Weights of a small GPT-style language model, trained from scratch on English Wikipedia: 30.2M parameters.
MLP neurons of a small language model. Each row is named by its layer, matrix (gate and up: input weights) and neuron, and shows model dimensions 144-271. Each number is 500 + 50 x the weight over its row's rms, rounded and kept within 0 to 999. Numbers have three digits each. A neuron's up and down rows have the sign that makes its largest values positive.
After each neuron's rows, "fires in" lists the words (lower case) most often at its 100 highest values on Wikipedia text that the model never trained on.

L8.gate684:524481470511560510454616583564588469541496526573433483568417485572532438504428374427425455507490540499458497567586522459471416574487513462548527558517493545465501455514474450560414584449523502482471436581617585468448574426430416499543415434483462419574497427511493503477453542534558450502467429447587480499470491528523508522331458433502497475514458508556469477544491543514542453577590
L8.up684:524433592524558592517482501526495480467418465479558494521503562541508460488459526436467424501497561433440463525544502428505582468470518542507499449402501563554540552574504556517428557449401482445529477477491507459499571465501442449552490535467496470518515566516496489555433547406569444524516468507490479546558529558492496443454475402460427463516555531461574516502455494486609462463478
fires in: "it", "and", "career", "later"

L6.gate869:517494438512545505597533513541494492462570545598522490632455521535492511447506495460501387489455504526357532427426550539432446514488533505504547386503562533545469536494475554530487507481480503529450555456565494480538505608425486559509451490457471454451513601513526529510458550489420649516541545486550490428410472551478599455512539543520466494489519541528515597572520454528452516520454
L6.up869:464460548532535507445490490499553475506530431466610397475505572545534494500412518484443488402532559542452535578470446525496515591465530619446499442577512497556521522532491545535595542467531512524451516484500559497512575528489436444533545507452499525469460428567479522449551535541474521533555497574431478471463495532508550515390561490449534542482517355486572458576552440470503475430462
fires in: "there", "which", "what", "that", "it", "i"

L5.gate648:444505445527488443487508458494582493511478444510428465423495571530567580442552437503501485547536595600526476407489663498484489589563557571491565515535504474530565615475435461498569538494629494524538560414591515494465602544434449465485485484430553530493488480512547484541526576510516472525494479531464542521464528559482476494575610555538529423478467523509509497532595474520581441592484
L5.up648:515503471461478478487569516467509498477515448576531573522518565479422440461489403499506520527573469470525476526450462571507500506499480592461522527572439490501534442443585488460487454537421395436477481444465400495538382492469416493395432569623476556472566600425468481479495530467537529425450468501561520563510525515579474610525498538536534528464419543519521479523455492460570478489462
fires in: "and"

L8.gate57:440443539504474466453437487543550439474437432543397436488467506508526543478547503358476562520572501585400567506459502460439528535456463660484579438540519526479389492576476515573549424469448488508515453428501444446564503476518491567525472406507414604564455411527471468537501459481544490489457419472544485555545407507506519423471521492493598564389450547567503486451509518545564427541451
L8.up57:534584445518526455513351577504382519508450418508539538515568472517532523389480431479523573489399520495463523511522403405563521541460493494505531480584539487396546548478520417499478461423589475492536492474520489473460483540483404568468386460540411542578567556566461456469440507560489463512515431557554442489488402470439531485408435497477487486440562500573494403533486472457528468504510
fires in: "on"

L7.gate133:434510544377498516497592516549527453481519548467604486468485498484427522567431442556547561503455621535530492487472472556387506564470402495528540526527562431522448453544571515437506511470565519465501474387502587506525505449528442500456557503553489608512408461547473511495516519443451472447521546461536544583487479500463513533473551493455497527452610539550564438455485447524482579485491
L7.up133:498516530550510415530552569526494480583586489499475514419419484525544500505551467504563533499531461454441424527497501473492531512308435492565553569536559463566556492484504534470392460545476449439454547427433471516482479536520448571533476556464501472369471465494559393517503515488467479547595496413567453610414498501543525428422482399500601503437643554522502420493370533549585441500478
fires in: "january", "april", "february", "june", "september", "november"

L10.gate977:586565488460521481444519552627548448487552394512534464479498460466431430503532497414503444479422502473504539486524521458484403488600494577562478458531546414467474474467459461476507488430419517472462539433527645479508419560496504527497491495483449481382507545538488557549469510572482512551458548485460459483504460543511512416510506432473519514496553511572557528454529479624474510508444
L10.up977:588482505502491472422520460489501465485471535537563485465500528496488492511435556524534507495500465519505454559554473553494564558548616462555491511509579538531477526455486506574585604534565455535606568451572509559535514521432498356449483472536460536538524534522440485497429466472531545539498609533521472407417546478401430491595538442482471508536503501507599481391381472495513566521430
fires in: "to", "he", "she", "had", "have", "has"

L7.gate734:492417430512526494542529543438500496474495606564515433475511535495456472524580529518547387551584494540468484438579484497476462565504450517550490458453583482489482577549478488506407477504578569497528472553551557573576551498417610559536526530536585469448438449462486511572499521413503526543490394485467560534487546568502529469511447481542424460445596475440564418441512546505393550470482
L7.up734:563392511573488438485446360459475552456492486517492433518524537469625531545535551509463425471534420532554477470431496494514562467506518473505440513434634561439435569587517492430519594494472392471597544479620533431532499399527506529477572508550544523542557457614476558537486480531527544567481389515377469521532519514436516561508480458457516451540487484456484462465509527534527372544514
fires in: "which", "who"

L9.gate50:501435457529538489555509534534430397479560601524490504540511540564551605458344562526508382486489544484442466472482507589507506491545418533566515467502515473561413485391509463564569435531561512475479562414481485555512495446467488407563520456575543469485498537544552520474515483506562464447457478544578545527445473448451461503474565436506561493356535500453588503488574504460466630533515
L9.up50:480510510502522513500487465516463565540459539492453520513480405512504533475499477451439414483474422509445558479442487540539553534602465469521510484465511452430509484549476514533445518547473520464483508413451514526540421445488464446469536483503417580498481525472567554610470528528497559368533436473586562466602514470459487360418502494557497511528520507505515631502541452544477441531573
fires in: "a", "on", "c", "u", "high", "low"

L9.gate396:516522531566599503538466457519522454569446575618506540568464589429487521516437487450398506574531510546519563537521543481548409514457462464582486501570532525537572483511504489450587555512520447513561540579389480436443426403449528452450533537625441483549420587460548522470571468454503577488446510537507456542459610497527494453594501532458559547468621527505535509523541510488469494500494
L9.up396:525584461501533434507596379513535459472485448496542577475482476524493547426454478464505493463465454551466617518552573570417498444507490606551638523585527489495473539383434562567487536515575483453529478491506545514520438462494420406503471458548395427517515571514607455465485465531576492534495540354412473512564522429545485478525521478423512483471467543395500450400509516562441533482470
fires in: "had", "has", "in", "have"

L6.gate595:429473492573507510450407480455460511425495521559491464475491585452531485435470549545405504531437544397463534530497456509514526503551479504499565569581566540409504450529546467475523479495484562488405499584539441448555516503376551450523447448429439447437582499497546457510511423465504441564538520523547518510489587527352446480483520525503562394538526511487516515425465408451464546437482
L6.up595:524578511570500549503456492464563487451485459576600491493511489509570565483503533531526480477527483491648546538523507518502486543479533566433508466483514581449546535507476509553519476423509508522538534528572619443459470446465585525506502540458570493565531552449468541528455453484544533505376474584485575504571537411520473469489532500447440460653523396543546468542632526580485471485522
fires in: "children", "father", "mother", "to", "wife", "sister"

L7.gate973:550537558499567455476446418486545386455419468464418463503470568499401533564518591438493514416495606521504490401402487445447471532491533518458479493418516560506471516510583417492562532465431499491511494458541465426483537608505529429485530518541459552473487419540513524461494506532462469494492470581542492507451513582450462440508454575573497444436526516557495456500569473487509475553469
L7.up973:524448480532566376495471520531538505508534395572474430438523493490416490535557534541477498437541545509401496544505525444490476502451487639548516504553425498453540574515506519465548394523451489542493544536478418548443513553444537429580509470487405470456532502503457423530436566540499505548477450366451530488407468451511524457609433507571500453521541360532458450566531489557582481470521
fires in: "which", "all", "most", "both", "and", "by"

L5.gate711:552516404479526477560450570552483507561568474569452441519499430550513547525528533480500496435464537546543528492528511375439505529474511576587608599496493478473520439461549496478590533392508418466436537425523489546516538548499545580531519420493539471414491452469431484560482495530477448442449520474519515422492541429566510417481397535494556433494460542472486433486512431474488505528547
L5.up711:527522439529473478517471574496543476528443458651438488475454475541544575462387548510498524449507519538475543402487473469456512454497482482539559690564519432500504533528513438480466472502484472486574483534496506500604493483543468510438567472544560543492503509480463477607454534494542399499509524461459511417507465461556441496503453555462515424513457422470482456594502477493525498463518
fires in: "south", "to", "north", "east", "inside"

L5.gate301:532529450441527433452594610527558497593463475504519475549421567535536447547365501525479511445452508516480537528488468455494479462467324516513513508583447436594483532477504385426554419554465473496475573512505513478493433482501582486463536463575452575474541396524498476472488527527483513361485506503553427577499377471602431463365528589473517563443538415480478517505501524540535482486519
L5.up301:489493479349532486468498483542513528441468507513479465506453536487499584486522420497515503492496433495441513427437508500456514471420482486489488477529429593526364485537511598470485482537428519570511473526555475416515417444514542649527573512580474583579546549477516513461512470518511480442498453504398476470528449416524536577414524529534526506498533470472514520593544547528459533529499
fires in: "in", "at", "on"

L10.gate177:437489466503560451472539550471592436526487528615441390480477454361492540561488607540525538493494516494466432406512494566521456500464408521491496498561490535507426540591562498558482447493615373536540438499518402620520477502479472527535550531482600507425488497471555516551452545532498419482519429502574435562448445445540543532474531546465494520498499528415497540525452395549424511557580
L10.up177:545495584438488557492518453458578493476492475522429474528531504513499491547495432423547611486496532491477453444601498488573531458601490521539435471584418544477437519538487449515481523427534510592505466375493568485495528532434488476458449502493553505505520487522490505518415442549484474537476549582490420516491471501477476522518533574494532496569467507435445474525476525505488474581449
fires in: "april", "march", "december", "july", "january", "may"

L7.gate157:464490544549515509489510471505498550435491487472510462497444528515536403567503577416501540433539522526544497553484541530476611481499489448519562464479515506501489503554530487410479549467516403478481508562630486512413541520508527421502582542417474460458546530534452521519505491553465420424457532432463531472615510459441578501460434523515551518519546544452470582518438564521478453545467
L7.up157:530525420456519435427511507557442489432444453441466557427518470455504554544585563487516457459434524534438460552559459492450560499437466527516537469564546486428475458562522509497481507548569579494567509520507521509544531560460512434482563489446545509526437560514562598548432578532484486537431518563458485459486574546552608635490511463528365478524561490531554468498575494479500428532429
fires in: "first", "only", "last", "important", "total", "next"

L10.gate1006:528448506483448490441494551504513508467467563510585527481434533499522488449529439419565488473531415581521443516589493504494473519438452500475450393391515468463417527577442431501406457515387593540388575493561571545569473449483506531482500551478459578421562524478559445483394496534530491504495475514588499541501394454477464489498469450593520506434591581517427512552522492527550563538396
L10.up1006:554391581513479437477499440517537490488486540513471564507599573550526484515485544460387545524468433472518526508487539525531440554461497478532585434562563556530507409534455444414482413467534517524473569533593538523548467466431461474456474401548509496504520577497512351502459499502491469483473430447535424491625429464530421478478428514552526488389483528511530518536467537605497516533431
fires in: "0", "qarabağ", "1", "gyrodyne", "al", "7"

L7.gate611:478466453529517502470491474568515494496484474487548426500495457588482558490536592445386533544504542500478526592449428453413478465519440505539533474466571394534474481550468587528579550455422421609555559542548531493533461471479396574510436565455571522476376520426499469523506511455484554566412476529528493517421530570516473467473526569537473497442524570514485497472476433488445473572433
L7.up611:469512487595538417517484456463522518526497445527515519519489466587469505541628516447549441542481498545547394472496512555558520483495526474524604526541569467566503562551538443479473459576460476478546574574436492589481501523512518527520435510463429493492558528448529522504447530585464485447561536536557551529460505493531555478527448498529585476568515499444491480483568447542495509569541
fires in: "in", "for", "and", "from", "during", "at"

L10.gate461:505483545481550413442483512591525537550470502508475539534463523510522530595504477517444476439574520574619474440504382545536388483557596531471560610648509511459458573512371516545568485521455574441573480540549546558455562537517663493480518539420494449568495586517493447490468487596546532448468522435514515485418457579499519514457490545547564465514542477410497475512495488507590466570424
L10.up461:520632364576546511517418410524394506501472505475478536447515507377456558498482494532476484493540569540487531517478490501470461476567497503534484639478488549554529539434507521497578552445516445503446498520507499504562526557444521450462480499598552509498394513498590489545574421436444453476539571439470548573487606512460529495506482526521481536437612525513523364434591404542454484493388
fires in: "of", "to"

L10.gate314:540530461477532473497481485483501435397522568620468485562474516455547583517462488520440473425414480513482565559539498563529486508536480567460457587524378474498513569417455469511528464488551452557520465417571481517469566511443472430538560436508501422531502589529552452658485484500511482493444491534501483522527558511515567473489443530494466438504571570592428534539446515498550468468433
L10.up314:484510554536460398550509475494542413492471494588510500484477510564521522511463407583488447451438506570440541463442481493467474463542417583547490529563510460542535537399523457556489491441645472458544451529498437514473497556477412484516542464495491495594575470614530526575524534430450484478496571488451551495513549585492457501537489543469413460458509507451494548583522444526559503447499
fires in: "to", "can", "t", "would", "could"

L10.gate708:447522529522515567426519488525517481538499516518555453461478572489558398575538539545527417487511430394651577471462553563450487522479477454663539332610529578438418430500542419475556532559526475566517573465550491500541493515518520551529461530451456445420592574536496525463544463481521441519571509455585524593525471503448514504433580426433492544589504575506524521528455501466474580531513
L10.up708:546557497566502487591507492496466505603503539532435522535581506384481422555460452521564501592553506562453555541455533580437628573443470489486466538605449567514529459478469488488463465559514441498573627501449501456476462512559579514522541613491465426404402532531440635479444509467519495512580651477488476513422497418524584499474474501467500559451577602402531507542437458469494477434521
fires in: "the", "first"

L5.gate67:491550457469510554473523531527541527417556503575482512524500500478494564697507510534529451495559517538484472569434497477496557494517496448430487506363510430465469473491512520430531488571458508490482499531553545439495382469498501434471600482503574551504548446466486527559535501510426571495483513552503618512512528451586460479515446491571416424403556384534545553507482501530416484501562
L5.up67:536537446478489487592456590577497473454531510574523425508492529520496456441426465530522540488484546621444502471494482563441454475532425617514570471588525517413487528506537487508527554509451562533409463443495479494557519504470585552612498544481479465553497498585493510504456479495458672473468506488516555485453518491508490581509529486505415394466594527566567541437443455584444559514552
fires in: "it"

L6.gate630:475460466592483484472536504481510466604575508436546526529476668540457511593433485469450517478452541543467527462478522540520468540475514505445556520470588460578491461508567523539487527536544479556506429405421518538463481538476464521546590445596489537451526555454409546591509510497424469445513486449559486524509510517451574498422422546497506472550515519460489514510395498485440412456483
L6.up630:571476455508503576445498461513587479495399516508503491489493496503561503521427447469480404457481500546493546543609469493450422550478398544473524494392474568418442554497421468400469465528533555550478542443470482443427492531557551529527548528552436483562368478558443449489483426477433538608520514561612531556593491519541508495465533534536477528512404376454384493582527549458488558550518
fires in: "as", "1", "by"

L5.gate131:510559565583534478387395440525537505574455477462543402453504536527540449500511436509504487464492499492477499484526523520459475503569458566497515513494456579501406569529496395463534441507536474587388498433522503519458433457469450359565532483450450425542531570507505514571500451468461557460466506507554518505527409459476441528441494584532587516555493496515536436529480556607501487420438
L5.up131:482606498605498505402488443440516547531421492461567458486548483477615488515556501536526448484532434572447487465585565494558475490555531500509442543469473494449431478465497427481471475501446527536422503466492559503469452404444543529547509484450431433555587483556562470524511495457454560486458537441600511485495458529473453479421490658525589535550529552532563465492488536582489525470456
fires in: "born", "father", "mother", "son", "grew", "children"

L5.gate228:444533536428508461481541458485511472450608536486481414417500526529555517529535492519420446475466493451580569403524527468500576521506458499487457561413520455498495409492527561542554504490496550416554510480563461547391490419556490393503501475514493554391456459439494594432568609584467426517389562540461446537487447538555527429481525569473486474478497432535515542503531574507437532411550
L5.up228:489488526498568488493520484431543606448545560474463542485546507509566563511496484432499513499500529525518588450442476493517545554514459410514486493533513567595458504566425466587519458409482438530485504596631579418533487540523441533562437509532501551408550513493456505602504492539440493447441578514487475491581503514456473550497539536544527548565558398531521652490509578545538482558544
fires in: "however", "most", "this", "2011"

L9.gate515:477484533495494431498489524524517464496466446546555518553469567549523553584436440561472538499534487443392520438441512500518453484534535504597484507603502488481580537477544534473539563470483403504515456407492450463477436599495521556544575566526471517489529508439482473464478420474500444481518456424497542410468424484470590487485534490483537510459564574463553477443622460504561486485541
L9.up515:486565534441436431442479528512566551502491464514463621524477454468465476502545466487434468424495469437549416425476535412567365441474544597470533526569554382504530496526541572537487513488508444527582493567581547498565471389580439516442488427386491521555444501559523467414531521402467449479512543493511527519467443483477561457518493537440485398478524538534479433571576559449467582521454
fires in: "had", "and", "but", "has"

L6.gate617:452496516497509435429551469555425505576470524499521479427509617490529492530470476485481479443494375421466473453456507589459531530520503515514499440524479483449546431544534523469553461511415442567508493417452460562508595461520553512527451359555542464538506508492499481489556387421552467465493533484449606467510482429534542505535492511466549606516437563467523571443507475425469529480484
L6.up617:423464526444537522448511418463477475539486501450513538408499529511469464466507475511488489488542493464496437542470583509479419488536491507456502537515489500557464469470541479480478424469459413476517486458527558523483534517475522456502528442538433401576469503524506474459520592421504519511543449433608533557489472571427525555561569561529492537510461655557431561467477567502542522507455
fires in: "albums", "not", "united", "also", "reserves"

L8.gate392:580532481508522505523498437533496538435476441487548422463426492539535515462515480500554449470483510605508587439472591493427547416456578521524534498401594475476486527577487523585559430502484503456422471456479498548519555631447471376480547496509394446456545555567639569587500502530391479576478554521421500472567461465432471549552520497466440489528468491506528498411575451503551509473501
L8.up392:499523535513575591498435441432430537485516514526515470525481549461539461392494502456535512507592543504563482455484576513507632395556551515544451520498519484440554506444565536493509448495436482463501577484512516535430458503540529501427542519480481549434551550615451492451525493487418477539500500519429477454524523549476460522658475486474505485575453572575442471469515450552493526425524
fires in: "following", "these", "than", "two", "three", "after"

L8.gate484:496489427527546515448495478498490434463439507506440469573435528463498467409512499469478526494551421524416517471488461508485502507551515536476529504492512578501508477535402468571515466510472562433487535466512475555458564525506453507556471447505526582381517535517525494499491473496563479422558451481560440535479516453447485443517452521513548491432462532532515548524432377504541575579492
L8.up484:464532531568539413609398519509605533522477496543472489505539427461519499498456524552467545537473538540526550447452478521570518535418480561554591436429528441495469522516534515472419465515572536469502557548464418506517414463473433561565468495488582449569451571540522596448528439537502495488537474407494434506479563471500555505560488509431482472521448596471578415462582547422476497524486
fires in: "on"

L8.gate54:496506556387475452413423515498480533430516548432458519528494648465503389503461521541500404458431513508383509475468442520462419461542510430569585469486511460496527548595507508636478499501459586501527448444467577466593570539526502533568499476525513425461534473497589471492536582398490497491516487570543475459499447427512532528549519543523496534455571637456567476428483447496529475363367
L8.up54:508487457474523534438547594524558472563515550436513503450493443439449515428565358508561599472469537564586493562521551491492578474434391568538476410488491494443539510550534513510483449436500430506507483483468434527440440558534466523509505471503422516502416582460492449497405539491518523458582562556523576574515501647455492480467567583535487460530380563563499495492425457352483522478475
fires in: "march", "september", "february", "january", "november"

L6.gate591:505486458542549358475487515575455394467534443491513396544569566512588542560455477418447506502446447463487588505434475453458521498460453543492543498498509519506515455451592469536527508451501400452582484539556492497532465472572478433398580518542516589532555488479545502473580467404466527446438471463556482492479501449559464403456376549517520463522486555578464540503475536466424486492418
L6.up591:537568498438602463493459410482562472535408480423481503526468488541476500537514408498369525524504497469488495503477537464541542560511452513504472355512499523499491571486523506449488528567455553442450603486517485607416548468639427468468545480470491515584455469468396439536577466517466527528496537541538465526564460517478460433485424567497468581483539438554532551457482451440573482542467
fires in: "had", "at", "by", "with", "under", "according"

L6.gate338:552525453575509373490526505548457485576489519574439520478482591399493386521480515523525471542459557495514509505574431479492470475620447484548482450505621559486567528469494494469398525492535470489548483480473478518541600591415564484493595469540531420514517570467550533507493501468496465438463479415457507415498502582510507522489506515468538521521435478443577538466588444415454535452560
L6.up338:455532518577532457355459527517492456437577486493523484569470504485433504501525529552475527464584474486506556488464510464516557450480421509404503514584511534471539447463453541504544579409596551571478492482554570572414430482568424563563546543454432580483474500551536551476508489546526537434448497404470478528589441539509530499467458564436443520540520432595537452583450437531421429427522
fires in: "after", "by", "same", "these", "following", "this"

L6.gate561:501511455449471477495514495558551586459459533449529515458451450516494502491544541508496479436453539462472638406520488611580501514470474533515444490563463525536472605532470382536525475473540516592467468549488614542506395474542502456558561520476417432442533578494494550583487603615480475492471536535541529503601384422414515520440526505505515493364479468469464567549502399492502490467478
L6.up561:530574451530588498431571486413544445440470532526514463504526548459606455574430470456506423496609536453408433502463479491519464522408446631517527486491520503471529482477500450432404390577463403508409482514487517488534452434451440503558536513463565496496511474567428500540488487481470474451478491494476463553482480514512387517480532560545493501477559572469533455546577546484473568492509
fires in: "life", "early", "career", "born", "biography"

L10.gate625:456513423414576490524492437549508422544588597433493449508534561388529507537490452493490464471535523558555498516502569480474514559644453515564525600482525511470511532504540544495473479520470476531471405496560422566548530592488504454545454549331528553484465554519480529557472483567523465479464516451500486583480519510467513476401485543538424469539423527514490583453497491467452550520488
L10.up625:403558431460547455549429445498454511589502542520409442449480497493550493444465510497413491519436528518543578457562538561526460547543432454526533529529467450546555454557470545523545456448570454487605518524501348435523460551494523496549452532468506510508468511502457453552534435416496537570363474603519419524529490440505508465482402532492436401554450516562495561455543446463434522512504
fires in: "to"

L6.gate47:507460432594463518484459476546525546414548531484584407443475552470492498489525551482499407520555576499521496538511471520579495529443555493524554369525531530504512546534500472518493486497578582507447524475468562551585556472395517473505616511400518566471453561511480534474542462512433499499482510461574564506517437505493450447549511573513471519529507522478504580487546512504492428460496
L6.up47:534526477586487546576550537554481535524475457421496530467543518475490421578486539473490425558462592502523450413456538573468570579495543508519503426477427539476531560396564459459525623481471581570490513432492537500511456412489443578460458511553544588515458505543539571584442440483456469500455564443513467511562469476555518459579504554499446526518390553553438534518493480573395487415466
fires in: "there", "such", "these"

L10.gate182:491530435529526521417503552467572512573473530506446539501471493480481625442496550534494476477532530501456436535503494565622435518476488561539529430486590565587435535565500526505548484439500473535497433461549499490469555524509450519431506529495549474484508467501490393596505511553494508502527491506553587560497559504563420504492480452548543529474455539456549452421523469502463495480346
L10.up182:448514469538547479436491470450583441516455497447444552510474484530554551455474564487428556462368442533464563412547552566522469465537492454510538535485527447609527617492469489491487485462463474540478430420521553411509570462541548427460529548451457471591488504508454493481434525547505459459564485508508548481595540458468516402425471444489512521517471446543426462552577508505544469537422
fires in: "to", "her", "through"

L7.gate357:467487511563491509527444537654607475463528510602500465428507505499533470462522485494465533489431489505530419514507483437409483522460408480568505504451449484521462437575540567535536532540510400608482574448512498624526452534545572579487472477504499450539444547481516602550606468519536440527617377455544539458415613504498560467549514543407533476505522526534492438534519457472474558521540
L7.up357:526519567449567529567549456483570559442356587505437511544527481490476512465482478442474478502437527568449543543384586500408509529619480472487522486489555504523449476579438573508536496374389514424452605567431586489474567479490561499535384444499584480546482544430554472551416413511478495503521540606415519484553439507508541468440537522480508517458554453456437429574461512494556566488500
fires in: "3", "2", "2012", "2022", "2013"

L5.gate390:435490441569444540517520510441527480550495477540419429506500436504436501516611523500443515512529488527516440514541440548575432507488540485523489443539508444493436529496448495525400483467488527489474487487500430574472582456508410447541446513578480483486487428491562550582476473493416485507528490419509417465418540376535521495520506493371534468516511535471538438456457575489472506619539
L5.up390:446537513483512622450522515507495466495447456528430522438547544461468416472581498461542538530485512504509395453421495524545453528527532377517367445523473505532391538443530472506425520409549562461476478451511450497458530442562395552468555496513488571551489492479554670455489511482409490460433490529524490520496580432549571448520459498478488442539504499483508451474467560518462512484521
fires in: "between", "countries", "atrian"

L5.gate377:552538471468457614414433497419579495499561487490579476550491448490570467505497410541488522514484493541546526488447489544545443453528489529585500390473468610518482527494465511472539558454482399509552483511538513413589580599489450427433463476551518395495560479521501497526575495510519540388496527484544520574545419499600517567502532458476424486581500463488543623476535489531511472570458
L5.up377:462455510493553510471518460417573530421502534449534503504528503575511527462539499530487470471450492436483642489508586508531497514462393477518414417451485520555491489528449524494447458509488574525481515468576580453511477462536459486464512519479526438466567478526552554461442485554468545404427518489553570494624440546563548585515392558506528444495512515504575454605554358504492471455436
fires in: "this", "election", "next", "turnout", "result", "following"

L6.gate883:583507442518456471431509546574519530437581538572436510450510469484475486536531518481567518520446644491446507523562523441534393465513456484408454607458553571467457526559476573456518405497457554536484529544527508542490488480545522516552486454514509476395466524532461555552504511509482482513591495565468431560501404556524431467525573472512479496484463516450498504397516504475394549517520
L6.up883:529467459573439422448466547478474457567501566418467514540453509453455510503536566462390577444538547485607486342458463523641427478526505511579461550551517512453501484466586493540481550447520443507551468496517537524527542482434368479448541545545515515564545498453509466531461435491540521352470512460521436477466492517479421515438486467469580483551479445503475576516519532429575486504416
fires in: "for", "april", "february", "july", "at"

L10.gate106:582408471493488535464532481481475460551622486493451363494428490530496442515431483578495499521446460542433409517598473569513488527441454537511521493467530457550500556525420534538469534478547554515577422522507483492500549563496505462562496512663562521550514575495540464477522528456452532506414466435481494569492503480517524493521535492518563553522518598579575497434471425468416573597575
L10.up106:464524524453444549472569366446388521475539577474524617471456454479547489515460497432484461483370434522455472504568470529500357514540509433530456449486534423506466455557503504576486428491515519412476477525492602623497437541531496555500457433618497441549519419442609496494519482514532529521458484443461541476514498469531490544441540511479428481516612519561535552505548478591535491399510
fires in: "and", "award"

L8.gate948:481565453556447435495527563590520370545431541491452476586475447479493557461339486446365474503523461524540487460527506514490452534441471568550547555519557441503497574454540537587547473520576471544457473543492524507564516507486423496603478444479523446432466481410503603533588480556508474500451481527491450522459549542491440530466526603483428431446584551547535494521394485433497432561566
L8.up948:513478529487436541577439479431529554450589496570466492538506523547536448481503489468437457464399460509454590439516464430502418524535593490522458604487475438484531518545442385493504504465476559475505535500548488449522410470473424490524416491544526448625458597506541394569462480413378462508438564566484494487575503428484449477473500477537477483549487532627442517529560464485484515436575
fires in: "to", "can", "could", "will", "would"

L6.gate231:473478459513474469494508599516539498558534471506565467526436534539500544564441394423485571505569397470487489432457542449517438633551534457471483612597595513514509534641518395488536533526482455551486522479552541468476531491518467503455498524552490484543458503526494478494467529490521466493515549503519507565490477464436415573568627532491460496531530495467506439528504496606478474538594
L6.up231:494577497564542513441554495408554461497495475608507462522460460454599464465445561528389514485389442407522560406493479485521476459573592548540534521459508503369579570574467534440496484427538507439489534506446445539524595587512483502528415472455536493442568443476492395413522441514546399495554539511452430461469602546505439515423538489463490571515478559470477394545463487442574551544495
fires in: "and", "france"

L6.gate946:554572496456381465508526522524536420518569512455596634486505512472465429488463427443518492509569583471565531455456490579503581432463440532497511472519495478486473570434448463516514526504535500559524492393458454514495445509355535494462494487614523502504440541459457566528471539532600557533432487528526490453454505508410607457507570539495481508497535486421581490563468491524524478468365
L6.up946:531527431533544452541546530447562449541514510578471511522538514564479486566459481522472563532473457557491549551578505474519452555587501474508526522542535508455507478534510484461489562525537494485567493563524516561617630532490463463478516530574511504551529447528513487489609523570507479496433494504515525425533509505498482473548434471459492451547558356519478504502513507482447527614451
fires in: "he", "they", "she", "do", "french"

L8.gate364:561456534426564453501615523560514520556471494517587510507453389507477571581459476465525466520476524489427534554514446519480506510547469563540463445574465523390456475450478570551501474495436576493504480541558520503545505524410523471586413470481426442525525523439467648436471515475402473591526487470533526477486551536514579555524519459474435448477501399500460534446501489477375541556487
L8.up364:487489508447553457422502454580506488475420480504522503392490555466475610494550523544577539524497460514463511518521514552491520481470487596411533452507494488469485462575546484456561385457483383474426411498585500439503470549439514457492491379527448456540568516440472453546500545388536450587437563521494529571538494532487576513549606548582437463483556526541487513474520487439515517554586
fires in: "it", "which", "who", "he", "they"

L5.gate488:434413528502492503535494536499470439585451443477472567483492609543417549421452502449453524468445425403510551490497511525455478537557510545501534426569449525552507560513473522418456514476495483580510566508580460487464487406491476475412430545614460480570559475508495538436461472486513600413463509510573540503442459432507497535397661487555404434512460454492498465519564580492555538539455
L5.up488:510496494466533559482459495491628488438444502449448510553474545480487535488526546580517485547508502544600493508456449508523459501490511442563548509475512510461550448461491545445496415488424561498481483534441440494589499458508467506529471527550428486476457476548423534541544464421519508430499398547546479422433487465519454533540468482537464434495449478439392492455401478499552610454570
fires in: "new", "in", "lab"